Weights of a small GPT-style language model, trained from scratch on English Wikipedia.
Architecture: LayerNorm before each block, biases, untied embeddings, attention and MLP in parallel, capped logits.
Training: 110M tokens, 7053 steps.
MLP neurons of a small language model. Each row is named by its layer, matrix (up: input weights; down: output weights) and neuron, and shows model dimensions 48-175. Each number is 128 + 24 x the weight over its row's rms, rounded and kept within 0 to 255.
After each neuron's rows, "fires in" lists the words (lower case) most often at its 100 highest values on Wikipedia text that the model never trained on.

L3.up188 [113 163 130 136 161 135 125 148 126 120 143 122  93 127 153 157 119 118 126 108 114 137 130 136 140 154 108 126 114 146 113 130 147 142 134 130 145 107 120 123 104 152 119 140 148 180 142 164 131 153 102 132 115 149 151 123 109 136 140 139 186 148 170 123 127 158 160 115 142 141 128 139 125 106 113 107 139 100 110  92 121 101 137 123 145 159 103 108 166 108 114 139  94 118 159 150 166 121 115 124 105 139 121 181 120 100 115 107  92 154 120 134 108 115 163 119  83 167 137 107 112 116 144 153 121 113  92  76]
L3.down188 [110 144 215 134 120  89 135 179 169 137  80 110 187  95 128 176 145 105 135 102 120 125 139 134 123 119 121 108 135 120 112  75 117 140 126 116  84 129 133 157 113 122 141 128 106 122 111 118 146 111 137 137 163 115 119  69  83 112 111 116 138 114  60 141 153  92 140  95 153 121 124 127 115 150 158 129 136 112 154 115 125 112 138 140 146  76 149 100 131 132 134 147 153 129  85 167 133 142 145 104 135  84 136 112  98 152 141  97 141 121  98 158 171 166 141 139 116 132 144 133 109 134 116  96 153 100 147 144]
fires in: "as", "particularly"

L3.up198 [156 103 157 147 134 118 117 177 138 116 125 121 137  90 129 167 177 110  91 161 126 125 131 142 114 114 104 160  70  96 142 124 179 117  93 145 137 169 117 159 131 137 140 165 126 141 119 107 131 100 153 108 126 140 118 145 117  98 163 155 122 139 179 161 114 120 147 158 148 110 118 133 104 146 161 147  68  78 132 148 153 118  93 148 147 118 150  86 140 136 141 118 135 106 138 112 105 146 114 125  93 100 134 116 127  64 111 122 136 106 154 120 146 117  99  94 154  95 127 163 123 123 119 153 136 132 142 129]
L3.down198 [123 136 106 133  96  89 144 192 183 183 141 119  90 111 141 118 113 121 113 149 137 129 143 139 120 179  91  94  90 119  76 111 156 114 111 137  99  94 163 146 165 184 112 166 106 184 103 139 161 132 126 103 128 120 152 150 123 137 113 154 139  98 128 103 169  95 166 135 124 116 103 138 151 152 115 111 137 107 141 141  80 114 149  97 145 119 141  79 147 105 130 155 154 144 111  99 140 102 149 156 128 124 129 144 140 149 108 106  85  87 117 121 101 127 113 126 114 161 151 115 142 143 143 103  92 107  95 119]
fires in: "m"

L3.up155 [ 57 140 144 155 148  99 137 135 111 113 177 130  77 124 107 118 132 139 123 128 147  72 102 150 140  97 163 128 131 126 136 150 119 129 129 158 109 109 113  96 151 154 158 143 163 136 143  97 115 117 130 139 123 127 106 125  78  97 119  96 147 140 124 101 140 114 181 205 126 103 143 162 105 119 122 147 136 169 118 105 114  97 108 155 113 126 160  80 147 169 160 144  99 117 130 148 100 142 148  95 117 115 134 156  82 152 109 124 169 115 100  88 100 121 125 167 122 133 109 145 130 164 169 128 141 141 137  98]
L3.down155 [167 109 144 121 127 117 134 139  96  82 137 107  97  80 165 103 149 153 143 105 124 124 127 122 118  93 129  85 136 111 149 139 143 122  73 100  89 118 109 129  96 139 134 162  97 174  78 100 134 110 124 176  93 153  79 156 134 139 148 105 150 123 114 132 126 110 125 138 141 120 122 121  99 122 149  80 133 177 112 155 137 112 125 150 139 100  99 123  95 163 143 149 138 124 120 113  76 151 137 125 110 132  96 184 165 119 106 176 111  67 119 156 138 110 140 145 129 152 134 161 103 133 118 113 126  93 127 115]
fires in: "new", "los", "most", "some", "all"

L3.up32 [118  99 144 151 126 147 102 113 153 144 151 130 118 146 143 107 157 112 122 160 172 108 122 143 167 123 125 133 103 144 157 117 120 120 144 139 200 124 100 150 134 134 109 115 142 124 161 131 164  99 124 126 112 107 117  78 108 185 144 149  42 133 120 133 171 181 100 107  65 129 102 148  96 114 105 115 123 118 121  92 110 146 157 137 109 102 138  96 135 117 142 117  94 124 128 132 127 148 108  94  95 135 156 168  71 120 138 112  97 136  69 169 152 132 140 108 138 128 116 137 102 130 144 101 109 175 120 102]
L3.down32 [117 179 172 133 136 140  83 135 105  94 104 108 169 121 115 110  46 159 112 109 134 127 111 143 127 142 137 110 141 153 137 136 157 111 104 114 145 120 127 122 133 164 145  86 179 134 102 109 117 165 114 111 131 124 132 188 114 127  79 127 131 107 135 143 103 138 111 101 142 133 118 159 150 125 183 142 147 138 142 162 180  82 113  89 120 149 175 130 118 117  99  98 142 123 148 112  83 139 101 108 132 133 110 156 149 112 134 138 139 172 152 144 142  92 130 151 136 124 133 114 103 125 155 159 115  94 120  87]
fires in: "1", "time", "a", "election", "0"

L4.up346 [152 121  96 136  68 185  83 127  96 127 115 127 123 118 122 147 163 128 143 121 100 154 147 163 119 124 138 139  88 171 122 109 114 104 130 104 164 170 135 128 115 144 101 141 136  94 137 139 142 127 178 114  95 143 113 125 124 112 142 138 107 105 132 101  88 116 172 138 133  87 115 117 164 132  96 114 164 153 105 142 113  89 131 121 166 104 156 114 163 109 145 104 153  84 126 159 131 150 122 187 136 173 102 151 115 108 152 138 110 120  95 141 121 148 121 144 119 151  96 129 120 108 122 108 139 101 148 152]
L4.down346 [ 59 134 186 147 141 128 147 119 163 119 146 119 103 135 117 111 104 120 121 121 137 130 110 160 116 143 107 159 148  92 129  87 167 140 131 117  79 123 110 143  94 142 115 155 129 141 127 128 116 115 119 134 171 160 120 100 112 132 160 111  88 133 120 146 126 145 121 115 175 122 115 110  88 142  93 116 125 110 141 151 120 143 113 108 139 135 111 107 140 112 137 139 130 165 159 145 126  75  99 107 136 140 137 140 172 121 159 102 153 117 146 132 102 157 108 186 126 108 161 149 118 141 162 147  93 114 107 117]
fires in: "is", "chamber", "than", "as", "faculty"

L3.up165 [135 164 131 149  94 129 113 129 175  98  71  82 131 122 125 105 139 159 123 120 107 137 114 123  90 153 118 143 101 169 124  87 154  88 150 148 155 152 165 143 120 118 172 113 104 141 133 149 103 151 151  96  95 121 120 147 120 150 111 136 126 105 138 106 116 136 132 116  66 108 126 153 132 122 175 103 103 111 114 135 130  93 156  96 153  97 139 102 108 120 143  84 150 104 153 130 134 131 127 136 109 164 129 143 151 123 110 169 113 100 132 131  96 142 108 163 134 145 107 124 139 162 173 134 141 116  89 150]
L3.down165 [143 127 168 126 138 147 107 151  77 164 127  90 173 103 113 114 125 186 116 102  92 148 109 123 114 147 160 114  92  87 203 132 132 113 131 127 118 133 152 126 140 123 126 132 107 160  94  99 164  80 160 133 129  92 113 106 149 117 156 154 110 150 136 161 161 117 101 147 132 126 153  87  99 104 132 136 163 125 131  82 120 139 156  97 127 146 113 167 112  95 158  94 156  92  91 171 143 106 108 101 134 134 152 106 131 137 111 145 158 174 168 155  90 119 123 119  85 127 126 144 146 148 113 160 106 120  84 122]
fires in: "career", "in", "english", "korean", "american"

L4.up408 [107 131 118 148 115 114 163 105 163  95 148 127 122 111 104 109 119 164  73 175 150 151 179 164 133 153 154 131 131 114 106  97 126 125  91 128 150  86 123 139 141 123 138 130 152 107 135 123 103 133 113 155 107 120 145 144  88 110 118  97 116 123  94 147 144 131 131 133 152 119 159 109 186 134 161 112 143 115 113 121 128 125  71 101 107 134 145 131 145 120 149 147 136 117 112 123  93 166 126 107 109 129  96 122 125 137  99 158 140 127 103  80 102 133 168 119 107 176 113 108 151 165  92 135 111 120 147 127]
L4.down408 [116 136 113 168 171 155 149 147 141 120 116 118 160  99 133 136 157  83 114 154 141 147 138 131 142 145 164 119 110 103  96 136 129 141  88 170 111 154 102 101 120 127 146 123 109 106 154 103  99 122 136 158 127 113 103 143 118 153 142 126  90 138 144 128 141 114 120 137 146  53 144 129  97 130 142 120 143  91 120 136 132 163 113 144 129 126 130  97 110  76 107  95 109 101  93 165  89 133 157 149 145 118 177 130  93 146 129 128 112 203 121 102 108 127 132 187 121  95 134 137  81  94 129 166 100 142 144 135]
fires in: "most", "total", "fifth", "much", "fifteen", "majority"

L7.up329 [122 114 109 117 133 153  96 128 105  95  85 112 153 107 169 128 132 132 123  80 128  98 114 101 153  94 134 148  83 144 158 118 144 123 184 111 180 136 148 164 136 161 113  89  83 106 114 107 117  94 105 102 131 127 141 123 148 111  79 118 133 110 125 117 114 121 142 164 140 155 165 123 124 138  95 132 105 120 121  90 119 106 138 109 136 110 128 126 138 133 102 101 136 133 128 114  96 145  80 121 125 158  98 125 137 135 149 155 151 127 149 116 106 150 196 134 130 164 164 143 144  99 122 136 117 125  76 144]
L7.down329 [132 142 144 119 135  99 108 105 139 133 123  99 217 104  91 135 137 131 153 157 101 107 138  89 109 140 110 110 128 133 157 156  81 124 110 141 126 133 141 148 142 143  71 158 116 136 145 122 169 158 160 151 149 108 121 105 137 139 148 111 139 118 111 119 149 109 121 124 121 129 114 135 104 124 127 115 151 107 149 164 123 106 157 143 151  63 151 150 108 117 117 113 129 122 150 156 175 150 157 128  99 134 118 122 144 155 108 107 107 151 121 177 113 128 108  97 145 116 110 135 132 162  82 130  98 111 115  86]
fires in: "that", "it", "which", "who", "now"

L7.up18 [129  85 176 123 127 111 137 162 147 102 121 125 124 123 116 152 113 111 138 161 149 161 134 105 143  92 122  90 146 137 143 105 104 120 121 101 142 168 128  95  85 123  79  92 140 129 142 141 122 164 126 119 117 169  84 138 136  93 132 161 124 128  94 174 129 161 129  84 111  91 147 121 125 128 118 120 136 136 136  87  80 158  83 117 146 123  71 110 151 141 144 136 147  95 110 175 142 110 162 102 115 152 114 132 105 152 158 120 112 141 121 101 133 137 131 144 160 118 124 105 116 147 151 176 101  99 145 134]
L7.down18 [108 133 117 122 110 124  98  96 165 126 129 118 187 152 130 102 130 131 123 117 144 115 147 146 101 146 128 113 127 114 125 135 111 145 146 157 154 159 147 150 106  79  83 157 136 129 110  73 126 107 107 153 137 160 113 109 117 104 119 104 147 101 124 147 110 147  77 159 118 134 113 159 155 119 117  99 109 144 110 151 108 112 137 156 120 140 126 117 124  96 161  96 124 135 103 126  87  99 103 117 107 118  94 142  91 147 125  83 101 142 115 152 115 142 159 118 140 145 148 145 118 109 176 133 107 123 119 128]
fires in: "is", "now", "previously"

L3.up95 [149 130 116 149 104  98 123 121 117  95 117 145 105 134 135  93 173 158 111 143 127 112  98 154 130 143 127 157 156 101 136 108 145 115  96 133  56 154  99 114  89 160  97 105 114 131 184 100 142 135 155 169 132 146 120 132 154 143  96 132  99 113 156  83 120 103 146 127 126 130 129 180  62 114 122 147 108 150  88 132 145 122 119 123 115 110 184 134 153 142 111 141 149 131 124 137 118 163 103 139 139 148 139  80 107 173 180 169 105 132 129 172 154 143 128 146 122 158 153 121 128 120 123 112 106 130 133 143]
L3.down95 [135 115 135 162 119 146 107 111 117 133 124 121 120 100 138 103 107 139 136 188 140 110 122 114 141 128 152 102  94 153 115 113 124 148 130  77 146 108 135 129 101 158 115 186 169 119 130 139  85 121 141 111 131 125 131 139 101 195 107 117 117 120 122 149 146  93 145 128 151 112  80 128 108 114 154 153 117 110 138 165 132 117 166 171 118 135 110 156 102 173 109 139  72 175 122 130 158 140 110 109 134 175  92 152 105 139 119 146 133 103 164 158 125 117  81 120 123 131 185 109 120 110 140 131 114 152 119 126]
fires in: "1", "3"

L4.up255 [144 118 111 111 133 130 138 130 137 130 150 119 125 126 134 113 166 115 168 153 117 113 137 128 106 178 150 147  93 114 123 147 130 148 153 139 103  96 102 141 122 147 112 111 103  60 129 125 126 132 122 127 122 107 173 102 174 114 136 118 162 170  71 164 106  76 149 140  99 116 126  91 123 132 121 147 108 109 128 148 105 170 175  80 101 149  91  99 195 158 149  90 125 107 140 105 101 156 148 127 154 174 107 114  69 102 113 148 118  99 117 127 154  86 145 126 117 153 117 159 133 117 152 151 133 108 117 127]
L4.down255 [155 129 133 104 110 121 116 120 131 118  96 151 183 145 137 126 125 105 163 180 155 176 126 149 135 116 149 152 159 108 141 129 110 111 124 102 133 119 120 116 138  95 126 142 124  93 112 138 123 157 148 101 150  95 104 136 195 152 141 132  78 149 108 112 147 128 120  89 173 112 135 114 135 169 107 116 130 149 109 141  72 126  95 132 102 144 181 131 122 140 145 135 135 186 131 118 130 156  95 108 124 106 118 135 144 153 135 158 120 116 106 108 133 114 145 148 123 144 113 177 141 116 121 105 132 146 126 154]
fires in: "in", "on", "1", "around", "october"

L7.up271 [ 81 144 127 122 128 100 123 115  93  86 171 137 158 143 125 157 137 171 125 148 154 157 128 123 142 147 111 155 115  72  91 109 144 145 107 144 148 166  87 116 111 101 150 123 145 152 168 108 134 115 130 143 109 114 156 101  95  98 110 131 127  97 159 123 114 126 126 132 135  94 128 140  92 161 138  86 170 120 109  61 131 110  95 136 116 118  92  81 124 114 162 150  98 135 128 118 143 122 144 119 116  69 105 207 142 127 148 125 129  88 127 162 144 127 143 161 106 157 108 153 131 147 109 154 133 124 139 150]
L7.down271 [101 113 164  93 141 116 122 124  95 111 164 182 188 149 121 129 123 128 103 153 108 136 149 159 105 155 110 123 149 126 108 147 172 121 131  99  78 157 143 149 137  87 136 141 120 115 107 134 112 162 115 134 126 120 132 122 109 135  95 115 109 126 147 170 100 132 130 155 152 111 130 164  89  61 183 126 156 109 118 124 138  92  99 137 120 142 126 131 147 128 167 137 105 136 168 133 125  99 127  89 147 130 154 114 132 138 120 127 139 118 159 126 132  79 152 132 132  98 117 114 150 177 130 130  83 163 155  97]
fires in: "most", "hot", "some", "outstanding", "best", "top"